MLP neurons of a small language model. Each row is named by its layer, matrix (gate and up: input weights) and neuron, and shows model dimensions 80-271. Each number is 500 + 25 x the weight over its row's rms, rounded and kept within 0 to 999. Numbers have three digits each. A neuron's up and down rows have the sign that makes its largest values positive.
After each neuron's rows, "fires on" lists the tokens most often at its 100 highest values on Wikipedia text that the model never trained on.

L5.gate102:513501505510457462525469540465495507508529516498527502446487492543477483474506514513511505490512530467503498535473488530482472510512500507553484478489485491470526502439469509534490488512511496499475507529487501504477475517517541517541489491507495436517484521447503525485511502520501470436511501502494505492544496491527510482466479515464529482531509516516449463510508553535529543470486440488488505487503504514520494507517514497503521474522509493493494521502484505577500535483542519494527499541451525500499529467451519454500495509480532521526494493488515525529521485517545537503
L5.up102:461534490508460494506482513512470516510512491528508503463515484479488470504465504497506530526457527495483484533470508477479529516506505540536514482528556524501484468492554495503486548519509531510462486496460530539484509486484523542484479503563512490471467485463503496501489551515514519485478528504507492512472484518515542503500490482497499499508511466502460491482428492546514459485507485468481527459533487492487541562500505464471488481531519445563474465501548493532489459483512501499522518479503490491436520460506454487475500535481504485531579478502463495516538510485489522503
fires on: "er", "ut", "ors", "e", "or", "ers"

L8.gate740:499514478509492548460497476489531505486507482533519478523488487487508526507484488479486538459522493490519458504455485561471551498491498466544497507473546510501483476507493460521543542508514507468553533491493489486510484470535490531500502502473442484521522464492445531494495508523499492466554505489514474473508479544499472520488485498496520456477496510498488485462549487496491475546504503522478499527487514497499476483520510456481500496457505503476476476555516485503475494483501531531458501508541472551504460469486524512498482498536511469511521494549493497496496517524462533436
L8.up740:517491518473522470499469542509496493518479521486481527515486476509487507488527536494511568517451472485507493510506545507558444507553443517517526492494453526472507503498515518488541508454476428517468485469532497509491453501498494435513498455503441507472549521496526513510466443482510491521514512497500491464503496503499526584500472536480486506492501543537490475458482495467479498520481506479486547483514512486522496511512501482506493517467474510516493553508499494538496478495510466452531552478518503480491484502513479485560502496487540482503485482488462504496484520496499464507
fires on: "-", "|", " |", ".", "c"

L5.gate302:481501543516512498493460478498505516490485526518515536482484543495510491504544525498504496529529457461510490528494506498535550471458480562487467483491521487477498520469519497513478547438467523550463468509492477497489475520532515506451471454552507493538533506488488493472423501491490457507494532495498536469537495470545479489468523564510523501513479504493543484496528494495484501494490466541478508494503522487509451525527452487476490500485507483471484514500492528484497467484520529471478468537479506458488543477479482495480460491441495471498511459505492513446521522448513490497
L5.up302:490543504540534526467490514519537482507529536485483533497471473485506438504494431502501487498499540544502492502470482522504492452458464497503541477498540467474490495513497499503481526471548471496535524510524441472547536484489476508494542517532530521491534485460482505508510475496503496486472495498469517514490492489472518521494502541501470511502501508465449462507485522507488512495490483504495468487493515533495474500483505518495491487495465556507482485499509484490502458478478511536473457490492481460490531499506531501491497472486495543507546507478522454493519562487462541491
fires on: "ab", "oc", "ere", "i", "ow", "ific"

L12.gate328:501485506488496505520485508503515520522517490535549536536504539535495511490504469492462530488508520511517472498494527492494527489489518457486468508512519490518449504524471523484476541502492522492511513512484519509481475502506467533473524500487528466501477500504533493522460489513498518492517488509509476494484498497493504491524479476530529484518499507521549537542528516525547469472536451492497491502500479509522536509523483500541490500510478523520506469515474462510525492536543463493496474446460519525480515504476516441502528483538532464519506482463511495510496548484452492495
L12.up328:530536534470544499532493531533491540496484502497488529533501514507523488502536500501467488478536492509529483511503498474486490479491500518493496519502482494550448536533477527455466488486477512454488531480491531518517511480493510485499500548458477510500495497560502502498456533492565450552528505450503514508440493477468512513498506450525510520463503507492473524498489469496480478504477524502491500481448477518497498464511452534473485515482489478464496486533515462469525508467523479458504484530516496505494521502497528510494474506515516518462458479556458537515484505482492472522
fires on: " the", " |", " at", ":", " 18"

L5.gate34:485508505494503487524450527497447514501516450471521497540471492533485490487496500457483496509496482533476513513511467529521494480502495468540482456533477556464500489524552509454485510507471525484500508453482475471459482495484539496489552536498515496531506538541495502514509509517524455488506503480521536537528504505519503469512520509537515492531510471523509558496481525488485483511498490523510460508487497427497503471504491493487500470483521446494490479529476491489535485447526475488498513497475527484503517532465487484504463460499515460509487493501489519524511464543463550544
L5.up34:452494508486496457538480501496487500471528479489500491485502540506481461492520523500449488480477504526461476495501502491549507487531506507510480486519481483531534463540534460493449485496452475468511554495478491495498477505480510519440547541495525469556493545528543505508498540516542457533492510472469496513491497475543541500491522515510493523502531485519488545462501502477483490546500506452498478491514517472518512449486464469458521514482468495547483521510446516457550489499501481495500536514490492492503503514489513509530455478520490471507508515471447533459477509502466512523
fires on: " |", "\"", ":", "–", "og", "-"

L8.gate35:431522474521520484476503516498477456480490537513530494482499495499519537458510529482525501474498515549495506516518478509522532544549517493486468504493489497542478513517501507470494473507499443476498467500497512477465489509513488487484518505473498496539547501507497517459482523478481495492471481554519460526458482506516567538481535477574466460549522495483494499497500465546493486481498498495525523518540471503537496510525490463464513484534492499536515476483469510535535469484491501542524504502465483478510505487487487534468507526499519495480505472469497518516498514491484501513
L8.up35:493508525529455484516532513479488483454477465550481486502526480524527516511519518489508473516481537498487466544512511471516482538528497480503515517472498515522491488548496504476546564461498488505528513515526502507488443519535509526463526505501485559488490440503522487478486529539491480488492510521517476481499492544518489504486518499499501463518505516493521468519458467473505550469470473481451514468521489511476486494506524488510513482528493528470499487487459524567492485485520509482520484462466486488511452469486474457499536493479498478550532530521513527521470487516461543527
fires on: "/", "m", "c", "a", "g", "im"

L4.gate497:482501556496511481536526456508480519493534526511524535505490525507494493476490509470462497468527499463495496511463499485537541490484569487494465463523482506469480523472528485539488502504473557510538472485483532506531486482548511541468490499536524535513497484497481531506506484504492470486526476498519529520493489493501474493499497485533527497479482544517476517539513545493476509536500500511499508524469481475519472518482505476481436478508493519517474486539468522518521532519481459507490500521496512471517502501515503485500450489492516495470509529490513461464536492453498561518
L4.up497:547511467531518489480479515522552497476510488498523522498477485522493456471479494491488559489532506453513460532451523543465459485527474472507510521486486488484464513526459515480532475536517496524460513468514521558528470507460515524510496512486554515518522477508521498526493441511533515488507505500465512512527493481509476470523514509527508495519488471530517486510523466501467511527508509514493520484515513485475485557492505499500490491493501488475462492450504515521446497506527536459512500514516424478522471478496491483498484539495505494467476521482477470507445526502475494467
fires on: "ed", ".", "ine", "ile", "en", "ill"

L4.gate116:510470482523527514468465517471528502475468563578492506480475548496494523490524518497497458509496440463473458508486507477485497514490530459514540504483472490514479534491504492470510516463497461490493487460521515466526484507486484494501531436486492510504529481508475486525492489513524505496510518541520492478529444458528493485517505495448513526503476506498539519520488507517510479464516443510487534549501478511510451499524531492532479493534558524449495487533463483449503515497524463523486469472504547496529509470512503509516528530444497514482520520477516485480474507483511523489
L4.up116:552484467477520484539506543472516532489499544533448538460429521516498525514536491507486548503539454459481472510524534510493507492435497493499491500517513520532487505500494503475458558476534475513483534488452520499495492485479469517528529464487507512488519484498484474519502477499482486475490485476471517481513497510507464524512505477476485445539528501531511525512521473473506519474488449466505515484534492457522503462475479487541521499525495504468504481493528496508502515537515512477507512513521542467501535477487449486494510477533498534490481503515461506489505550479532456493
fires on: "ary", " short", "ant", "x", "ook", "ury"

L4.gate151:474499507496490502481509499500509479472498502510534480490508469510515508476497480464464520529515510487506501497517468536478505482505482512530507477494496506514478570473482460503534459537507520506528511526488475484518500566510481460581516547518516544493488486489525491476489528493508512439516538481485467501429496552526528486477510495461485469485502506489427499508470454510499453509508522513507506527563499470445466470524476510533508497532521477533493527535531462485475484506513526516509505487443550515467473503477469523516491512482521491499549497470480497515489467521507478472
L4.up151:480469504492555527484488498488537504536508480462492509456489517493494491457507525472496497468476501511493548486515531510525551523479489517508476530503538500512471516503463462479496490473449492524469567506505510492508481536505474491517523474497509478537491521512477499532491512480530453417482528518507500512483505503473541503498501491519510483501518471515505487495481530494493440561522505516471489460509502490515513471472474527455527522499516488523486518520453512473422498533485523474472540493486439478492497549488486529498477517489487491493485507476489555469480502520435489524
fires on: "er", "y", "el", "et", "ter", "ach"

L5.gate666:469527519487488463509487520517507523480505516447523505532492487510451451469504465490505492462530526523496483509500484500462533520456539516487466493547507519484451500487510509474529501505503567468501500483550534508503498462500513515494490472495490509514493462518447496497449491455506519487509498466504527537477514478532496498569497487557499513495538518485529460507497458494478516520504496541495543485556493497499536507497523517458493509524470487491453459478490501509502494512518523490491502502498520487514516496492518446506436514486452508525493514489505466509491491507467469449
L5.up666:496493518538546497518505469519452493460464516475525471505473483520517523495513512512505476525503464444458499542473505489523516457490537519490460519502485468473502468504530502522509441510510471538450490506508525521481437533506506515499511501514508485529524556505508511461475521521498534451516516509497514491538480508529475501520521498468493538468539515549496484511504484495513544500492494545464515532506479491516492536502478510464455524494460463516475503470477501528525500478519519470492517536470484468521506430471506509508515498493516481426524523531507532513489476521544485522
fires on: ".", "en", "ed", "ly", "ust", "yn"

L5.gate350:480521484540467510523450509535514506513504527518521469484463474540487570481507510455495518492488455533506492491533460521479485527533475539533496501527512468514502513412518476535552495503521501511482488527498496501519524508511515507523509497446520529493475482512519470487501540506485530463519522503524514495538486484507511512494488501506474525521532523510453459481467453490481524498500481460486500483510468485481500529525543449485500505464535481519555528552458474474520512510540516468505467494466498529486489499458486461466497446474519503504490519511502473543509527531538473491
L5.up350:520531523512503493486502520498523511551527490495503485485500506458506517463515513508498521527540526535479531507486476536503488507510485499513492501520498545537494499474497527517516528543522461460471514498473530511527500475508492447498451482539536443473500491495504514493489512470511477446532493505528471524470513489488511521497502512489520466520469483513520516460470491540536467492502490465500451477494495502506471517544483476455537521493572496534475508491504478505512514476532477517527457474488463509501480485434468531491505516490515491556528471476482487496490541491540436467
fires on: "or", "er", " Minister", "ative", "ent", "y"

L6.gate170:499497516503500471555502441511488521492476525475496491477484535518456456477460491504488433474506485508496542489538483503491504504517486512548478507506484541483530491501518518500499475516559509443517493445469471543487462513535494538497465537492441501487507497499485540519465508494458549476527501526521490525521507512522518514492470477530477532472506552512513526497535495499502488471518516506497551527497494445513478485474506505489492479510486505506504525497504469518472506524461482498496485509471511495454512481455471487505502498484533463508487526524513479473503513511532543529
L6.up170:507478487481475419438502549504537509499484487473530415556485533517529508486504518495557524485520468490511535486473472495517480541492484526482528491478480454540478496510503489496525532501531493482473513500503534520530475497516517497544495490519541465471510488488513505498537485490497464520521486512551470476517485492533492486541516508499509499493518483521460499500519513517503481489485513518473535496471497482456472523493503472448507462513535516496477453473488538471494524498521553490526489492449480509507459469495489505522520531476539490474512469497512548507511508450511518478
fires on: ")", ":", ";", "),", "\""

L8.gate453:491483515490452504515468495511508523499481536561539506542468512515472507524483492461535545529484472551480505503556505534490516540489540513518485499450501487524505474493496458492518523501538496513450526486477498450513487548525483519495511475490490543545532480525486512529486551480484500498493446486509540469506487478463487469505520507480516519494494503543480480532526493496507516495500525549537491498502477479493508483444481457521513493503544551492472519503447486495515502439507492537507489498489500495536494486480491500462511514487494511465517508510513523478497506526448498509
L8.up453:528464492485456513474516533506497538476487463490480524489489516537497544490513555494519498519487549490496513516500511504527468511516560529492491482457490517475491448502499465471466457503501505489491463465467474481498480485455454466514504526521549455482481508496508543500513487482479464561487472493531456522487524453494503518523470484500512467506518482498557523467519479502516507464531542492502508463493498480509541483472504487466523544511508534467474516530511489487520499481507500494491494534510498481552545535504454513528519501533452498476531535485504466529504449468468481490
fires on: " years", " |", " hon", " of", " by"

L7.gate563:442536506553521497524500480478466508485528509440495554489514522480493459526466465451511528477484504488505497519518481510468555473503505493492481502504538496492509456529482512504466493503506521548493465527472516503515547504542521460495483527527509483503542496527462496497475473507490500509506503525474519485484506425490501500512530540517505535496531554479501487495512508479463492529435495480476513517476477507485523481488418502487486520493524501508481486524457494544513484469494501515539522504469466527562501508509490473487498510484534511479505495526521519508484487506487498503
L7.up563:492548510523531527486494489462509493479505535487528517433523523518501478474496474507484475518469492454552494493476516477520482496512468543502495542511485485556508509495499446474488490516503491473509502515471533490509536532503485462488492513496522497473503518509478475530476535518510442455515530506521464490501505489497461474513490471486556540480491499553509495484514470494500533525521504468504515533494502446443504525446499532492535518535496490497515522504552514540489468492508514508497495496474479520507518517512509475532519484455499519522496551488506528500459528521465540498
fires on: "ig", "er", "on", " offic", "g", "it"

L8.gate430:550489507456425505502513529514513454541439485459539520538541486496534499482517524512542485464511548533492517509536496488425520502476496514487466472548517509522496515506507469478487553519523492501532522513491524492501477530548465511477525507483462498501471463501488486489523501564466513521519497552522521468499523521504537500490518483486494497507482495534513496505505503498521510491506514492465522491475496512485498480478538477504506420511537516491475516513526477530468487518497470485494476476542490532519498472497507509485494480481518493488519467500484500454559523533494565498
L8.up430:542492481487513516541447500499465506471489486507516507517495507482493487487476492520466499514518519485544529502527505466527529529476488461544472482493501523496489520464510538527464484458488530524514491519486483528493524537545482552511478490499497537502494476489504531495525477474526546495490467524491509492495492509526496516491479538537497474484474500472478515543567502527543506515512441476498531497470498520534495442485507535527494524499512505531517495538508466508478480498510494522509483486574485471508521469513501479509502476541502525498469513524535506469504529491492524500
fires on: "-", "ut", " en", "c", "t", "eth"

L9.gate646:551495527486456459443516533554512462533501503520433490487519479511475498524511500492562470480455475500486553520466522430482519485471491500467510534501495544540497488517478487480491535546479517506473534501499502513451483508488486474480429467486470455518519508484533490531524489511513518501489489481524489464534487553499503511526480519496490509471526495499517516490503494500498510505512553512505496516511514525504523505527513453481516473512500504477500463466480490491507521535509517488503498490456488522487485482498441537529514483537500522496502501474539508526491548554437507499
L9.up646:538468537498516504539478461471493473458528498500517526511507469505503483501515499524461462479497510461503534498524515527512520522453516490516491539505486498482497516498491496473521505503496483513516541486508467501501479503470468521498515510531502454538513450473518534507504457495512517512534476532541460560509495501487511524468443492488458514540540525506495472488519516488527504474474441489567490545502504539464501477483498522501525522548516536561499468522533510477523496527537507517489476483501497524485537485529522459502490494507504484508527532483513509494545519486531541453
fires on: " of", " in", "-", "c", "om"

L4.gate193:457488496554507495511509539526494528506489529510534488478490537520509496528492487499488499484467467507468505502471478520523533519493530492470467461479492489480404435502502466539522487515470522497527506522577512512483507545488523520457469510538517499531466507544463483494454503516474508465476472479528532503522482459487501527510561503535528512521519481497526452499519523493457538479494511500509500505498520534499505520532462538484518478469493520542502487520486523491512547502525497489508529486509515536486509473469515486479479510546473490478493483506519491492466499522478510481
L4.up193:493500517504506493473520536486496487519442479471486455496471521558479464533451509521516512460498483514474507489502514488548501493493497517492474488541540536487479531500531487484476521506481478488482508529511555481449533531492493509515513518489494482492495538527503458511456517511449511448442501503516528466486489475500478506528512497477554490485516487494504498529522477500508505512518495543487486464485508513501502513480484480479503442493543483495482524486473510534490484475523503485540506503509470504507447482506490487485507522443499474464480489548555528516517500507521518464
fires on: "-", ".", "ly", "ian", "ia"

L4.gate734:523495453506526479517489498538475489505485487501514529497469479515475515541532475503535493477472460495463491509526449521480502504444450499514486527501514476504488494496538518505443522522503508559470526447436495482523497498475518505482514515453477478516522456502452491493446515497500547506457492517466491511528471448466496486547505524499543538533475445462494465535527513463463500507443503488480509497490498532509519488548490508512503482488511485501492475497490508498520501468502509470525521510463489512519502492530449449484491489487517451456545463510522497506499467505490514521
L4.up734:496502480456548505512532450517508445519437487478478490487511509520551519460489456497494530481547552492519503493506505534497491468475489498493467495470496512473529502510481505522491535536493496487475542480496474526496512496522504553464515452486481503448508472493468557501502473488496498488500496501470517520467485527450502504504548499527493528492535447496523555519469460516491466481497508512496426489479494528497549483487478504472506485434539475481471495491492504504528494552516480490459516542492488474508466519509493504472502497484510486486498467502487546513486503514498523498
fires on: "an", "y", "ar", "is", "a", "al"

L12.gate642:527534594487467476492488478474432507462512479485502495491492541507485510475527482517494484476459540525474516484520506498496513483528476523529473495526485470529517526507500513488540509487472517507528492480529490520478514442512510500500490504465517505486484454539477485478503463515474480494522459506523530483542491510482546466499517528507510483494492455481475482470496462522476453489510487518515503479527519498485521477473443466489459448461492512481435492493503513522488476514466492481514494514516471519510462445494452557509491543495515490494524477512467498512523484478524468520
L12.up642:510504507457478510501535522491443513478512518482503522488462483507505507439485526489518479529462506495506484531491485510513465478511503507547529509497490515510471505501528500475504517504505497487523510494553524482466506485532533516477497517523515483521489489503490480495441513515464482493512506509544501516490476484530484493527532516509501515499517519539516487513490475482480510474530472528482509517512482476505491475505468488485484502498461516499466495513476526530488524526504519477498505523490538503493500484501490541506517498474483476488504530516459524478501519473488545522
fires on: "m", "re", "em", "che", "im", " should"

L5.gate620:505453510489529442514445497499486513500477522451535489551520468488481474479449480442502515462482454538485506493500505469469505461499545532532477491478516500458492518512462477509513470493446485493531484527507475487490489564516499506519501491475524495532517498522510493506485532482468508478501526457495479464530523512476460479467523517537560488518455491507495485525479501489478516538466528503511491563484494506494458469498470531514523513506473500533487513493468521458473523493531520489502493548477531444519490501483481445493477485500579462490485526520490491491453506507459512542
L5.up620:522503526476519479490510524499532514492479527482488518495456516484478494514495462509525561470480486507479552483491502521506490478494434521477540508484466525511495503463498485478471490458516483496520503482550512486493505531502537543499509474505537511475481491476496487517478475509484512507495507479499515499469468471531504487490504509454522525473522478492477517507486514477489487530515497534508513493464509504475502493495463554552530471477538475498540486455495512507539508503481494504520472494483492541445488512519507521478521507461482512503563437512514522541502544538533469480
fires on: "ow", "ap", "ic", "et"

L12.gate221:471529517500508523514485512521467477465512512518535517516459477439466463496508472498473478521453523533493488482467438516466533558500493549500535484494503522540518475551516506529505521482495488515537492485481513492495499499488483483466478475501539527527453528447505503505530494497501534481512472488532469505505494479520492483491511450509475500474543462523500481533484482506530511504502496508507471529444493468502489532502514469491486455474509490468483490454455575472514528533524475525513522489531518493522514491502519510483482515511471511500507503511568511517476538490509462515
L12.up221:547473501520525531511458449511502510509544516524498546499466517434514517532535495474506474501475497517501530493480494546486560502473491470485481499486501511475518534478492479516496473533504480505526487457474505517438513449498500466497484483485491503480453517473550475487466461470535460455512502493504510505499495525496492498474457482512460515489540500503505486480517486509510490509488485526488491504481469510479460465510505500506514451489502495464485458502461510498470527487477481502493500494503512505518533492469548482476518509554453513465491477485498520491450511520508503521
fires on: " per", "em", "é", " in", "rom", "en"

L5.gate373:500498490528458487528479525531458483513551507482494498534474509537480509457480504487511529511514466507483496516519460526469487503564464485497484430536460489527527452475507535468498548525522506498440515535468520507491494518541512474477507515484521506491483503486525492487497525498491532473507545450481518526516520492529466475486504505451532455493442519510502493526523505479508524454527518485501499500510501504487468493470520482473545500554539514516491549495505506487470521469557470507491474489491531499529500488502503520498487479462533473486484479469511500539515511504524478519
L5.up373:489488459498416466533494525541486519468491463512517449494475492537511514517448466504489524505534497496515504435504463469497538517490475532486468488502461509542465472469523511526509485510520488488431491513469550521480535490478505499492508474509511561502484491468486504491479454485503517515509531498534465459477527470525469523541517490447526499499514470538497460476500525500525512474497469477504521533483505562491541541482515482509495528520512520502520503501512535434508482513543518487507511467476485501519485485499466489484472500535469490458466465500531529488477544500495521480
fires on: ":", ";"

L4.gate739:501474477487496491501478531494503482510458476494497460539513485508487480532518506451513569496486439496533533537551463522519497507517479490550497488531517528481519506486462493494529510514482530501487539456502480474546470510486521532531536501467509535490494495487485513488481507547547495515545525516492532522466508481509509513514485508560512528491520515482447507457484519515461496459456492493517532510501509465486496447545516471532529490517500501522500531537520530498490482522507513465495459521491481507498556509531494442497464471487499486505484503510538470496516520532525482526
L4.up739:546463483510504501502532513459483501515495502492478492477508513517532517511498528494469513527498469525540492512486521476523443532502446525501519528512494494503508491428483461549533487464495504477489516501480510480469457478520476484501491469537514482539486453489497524500525496491489524507498517498462484543479506503509499487543515534433457482518469482503509487494528513488479450499464479470481502511521507477448502480542513510530542459506525494510519501469519512453524475501555490515516463508534460432477508494484475502488508500455492543467503443523494498473470521493488450474
fires on: "or", "er", "y", "el", "s"

L7.gate664:509471473506539530508555492502511503468509532526516517466512496499495533479511491515467496483512497457541481495496468537533515501451495499470498505507510499462506498447488516504514483473520523473512501510502457490491457529465504479506475545506513493489494473536489495526458493494530473454507480522500495502524490525516522522494510458513560543531483535477514497516485475497519481507514496502482502511529511491546478494489475462480502499455519489538525493510508483499470545553481518482517503493444468549472488454479546478487496522485493445510447512501518546510490503501539549457
L7.up664:517482484487567488486489536440511497520490505481511510510515490484507536483488516482493469512509495507474517464503478490503510526488483509519528522527538482510515506516475482500562508447464515442504481521477511498491515511503492497522479499470517450513504458466510487486488526553471537473541485510514507494493526480514470499501511469518480471521514500476492472486463493517466481437508487512516503492501477545478506507506500504519498532497518477528543510496542481493508476534508483471500419501488508493457477462419497456443517471518485514508547482481469518480440537487491498473
fires on: "on", "ov", "al", "–", "at", "in"

L7.gate547:430529497518514461482488471545470524489516493481510491491506522499478494527490485461512526525454496504503506495514479512457534486542518496502524471497483517472479500471513529496556497488516506544537485496495500485471500524510527470473510477534530572516496504517511503485496489477489514512497491498488521515488458500542508466505491534541549481505493492490516502551508515478503491524518500471494518527491515455497443529494490526483480532477495485519492479506453527512537505457478473512515494529488523490502497483483463520531503458515528527472468530512534498521470474540453491503
L7.up547:481515496495508516492462466509488497438514521541466512486487494491476486511504532474501590508471508463501516492525487535493480455511465482509504513502458553482511469489531466495502463486523508527496522522494518499525471507534534500474466492456485518538530492551486514492454471476524528482518489511458490511474490485484468520540466509489549551487488524487498476455497479488494495479504478526512470501497483478508497490509524541496479529556504489496468538527484485509524500509487485486531541504493561528532547483471464478514493502502475518497501530531489540501522464488533484541
fires on: " c", " disc", " Championships", " cont", " play", " competition"

L4.gate347:482466480537500541495492482529509481531495469556517542515506510533511463515484509499539514516531525531511498524473533545537517508517450538514516470503528518488576489491540486482510556520501453460488482480493451468507463516524534475477515505493494499489534459482476517513526471513519523477507441502524496541499541511491520545491499484483495486506531486536473480471494499515465503492549514489475460470497525496493506514527518544526507523493517444498463495540513526491475479496483546500510469499492536501483518515507494513486515513484509496528505495551526513469534551472470480514
L4.up347:479453479519553495509537471511496449495487453488514491497489524499463544514518482498529526484529503529521484530529481506485519490513490499495474463501498528487518518507561505452499482498522513468514463455490437451489548495465517510465473508489488429464495482516523529520524483488458513526530487477494526471436538542493501527515452490453517479550507470534467490493547497515532522484525495489504542499527507484468484517510508475520476526520517498530489473573517504516510485491481496533519527492519563510482510481511491498521537481547508464512474528506501507490505493528482519480
fires on: "ing", "in", "ad", "ame", "inc"

L3.gate557:481504516476532519519528510526496493495489547465526461525509520521526515516488472514466485485497507512485505509538452483528496549534496502485440493479510471488543473530513458492528529500498496508532510481486459451488533471531521485486495527504506506490529448512495519475497487459505543502487524489484514470459510501501504519504519511510550466491477533519483522519491500497488513526495526509519493540505489454505462492485507491481492500513487487518508457537519467486529513538502470498486469524514573519511494492479495537505461463533512454510474515471497460491461473473480511526
L3.up557:477550477526529502492482493450468489491503517480494514551496459515499511496450506491518460496490537509460489495520481457505475515500482517502469491538523473530496527503535504505500480524531501543484466541473507521495513479495496501481478449535518489476528498561517517510480452465531511535496484497479460442498501490514562476530441480531538498459510505509536509491482493516495481518507515516493475479482474464446512505476501545436504499506525492510482542508517475466527440512509457505477497506493520466505498492515472510478485476498544562506541460523468501550497477498490512537
fires on: "l", "ll", "enn", "ov", "el"

L8.gate110:549529488535494540481529490531514503484495519507491530463529477513499513505507502491507477442545518506460472532475506502500521505508483447459476524518499564481474471523520478488484503506524462482571527437514486510492454518537512509500529537493469490532509463481506526509522527525466482448491495500484487479512479517498483488519483495509535509489509490497526502487478456513488500528514499536472474504545529500472460494526510447481510498504499486498504523566511488472502486475480489488500488497489492515493532506489500536524476504491483467526478540489507480513528505479514483450
L8.up110:483529503471508467483475486521467557447524489536527441545494495451513494522514505488515500531472453545493500482476487481538464487539491514512507505505499497463491499440495529552565479468470518477538519503498525517500535506522464545526495443513510535505511506538528474486479498497533516537500498555456502509559488514491511477503552541504487508535466467528502511496470510486510497479486468500516525493454478519532460454485537515498483540492492541543487491462485481538506506492534491511493467505465482476552502498478510517509487519479535529456454521499461487478493498512476528517
fires on: "f", " |", ".", "w", "k", "enn"

L4.gate644:473504525544491511540479464503460565490488493496516476472475487482469487516499512469509481540519490521515472549510506488492548492510543483542501474481498521498499468464491480485484493501496503481502481506502468499500529485515510485490494497504481508508509482517473538435492450495500521491509506476510547468536473505489489481493524567475512524501510517453485514461545514523482448559518507491487504542477461501470495494454545490505542495514516499500485514522476518502534499490491495491514509504475478501512491466457522501512482492469487491496482501498527509531540471575556513498
L4.up644:470505503559490493500468479470502554485515512539507491473473491502477533555501518498510512515517484535513432496518517507484502476463505490534503481495459521483500504501473559508483445541508543507494477479491544490499512532532485471539541538499467520503536494527514486484515494502464521497513469497514508514460479483511475532493491526493501500550529480484455507496487547515481479512498511543472498516501462500481530485470551536484516501563480477478481505540471499503508478487517508496515492510517520533488484492492518485508510537498515513489506455518481487541504465534547470487
fires on: ",", " September", " August", " May", "row"

L6.gate552:484533529567496547522539545512471523527515481524515490494464422472504511454463477531484494490533479492477507470462482511478485514445508537493490514494485522505490493486532535488477518511508502560487492502524507521502485464551475475509507469496471480524514502501423514515513489499477561534507438501513492460472486489522484493482514524480483503494514498528518494487507498507502469513481499471459447524485497491494472520470532553440509492512543460523488434514448447471510526510505489493508478506496512506484478449502506543485489481498514486457558461502517487507520481521514517480
L6.up552:517504490534527520477532486463539483519493502524508470489480455479485551448456510523473485509554538512522522472486505520499500487455492493501504511482473522504512502519515537532501487519506473542516522492500490559504489534507513491523560474485506500505532515503484470497538474525504531559546481510487483491481504482508481552494514489464433504493503509510522496535508499525517512507491523500469491458453494547489558510517541506482532552525528474538474484489514508483555532517470509519509500493489486542552420470536488532464503519515460484505530520492493555517493518497529485506
fires on: "u", "y", "ul", "ar", "en", " O"

L6.gate159:495483499478501482496506541503503467472519507490534521504481447518541504531434491506508504529503475488476513544507484513528477510507543494466492486489563479447529519474486476499539497504464452464467537502467537546517523501497498526546521513495478515512538554464507490468455496499491511469518515527486457504488482501537503475508468505463458461499494512537475478469529484562457474554529523518502545536503500543478484491510496496558482510471528491507503453477500497525505522475505515478501528492482510504476539509494471498486492483500489506506489511469511536476538504503488531467
L6.up159:471508543510474549514460512525503497489502482537477520515469486499519479513477483498499538469483468459438474520528494459474509486510519482456499489490491470480481460492481538480507532542466537494486509527488515506495513482489504496530525460526507481478487481523447471515483470511462478487441501496502516520492510477507522437487505491465503499490501517521483506500509462504501487500498524486476465509530494479535513492511466537505483509510503485487497460496449502514491531530506519522457482497482473510508523571517498531501444543501532531555523470463547456497446550531499523495
fires on: "ur", "ural", "'", " State", "K"

L9.gate715:488503516553505507527474489486508558526516516482510507486506505488527526486492501495543526511489496485471486493502456536499477478478468498479518471499486521491510505502498587515514486545462530466494514481515518474511524512517517476448481483464457536481492466491477496457507492504545486529441531516511524509555467505478494521482482511530525497503522471494504506444512538494502486525543470491481514473511483467509498469503491550505486466477547492507515517518467444486491508471487481502478525500469470513487477448474487500496473469459535450537442504479484537509515466513524466475
L9.up715:486551490532454516528532505481500504467505478526460470477518488504467546488455495475521501509510471514486488497526512531502497519492486454532491471499548510519520498480518507497477507498489532528492521507489469458487515467468495461478495504471495547526510552510475529461448495444496512471477512487495525471474505505495507521509479498463490522512532508499508516509524535466513488485511474506505485512477514487507426494486547503522512520492441542516461564495469570524533495522503492501536557469526480488515484470495532495501491483484510550480520491508527514523490487488468522439
fires on: " October", ",", " August", " September", " May", " April"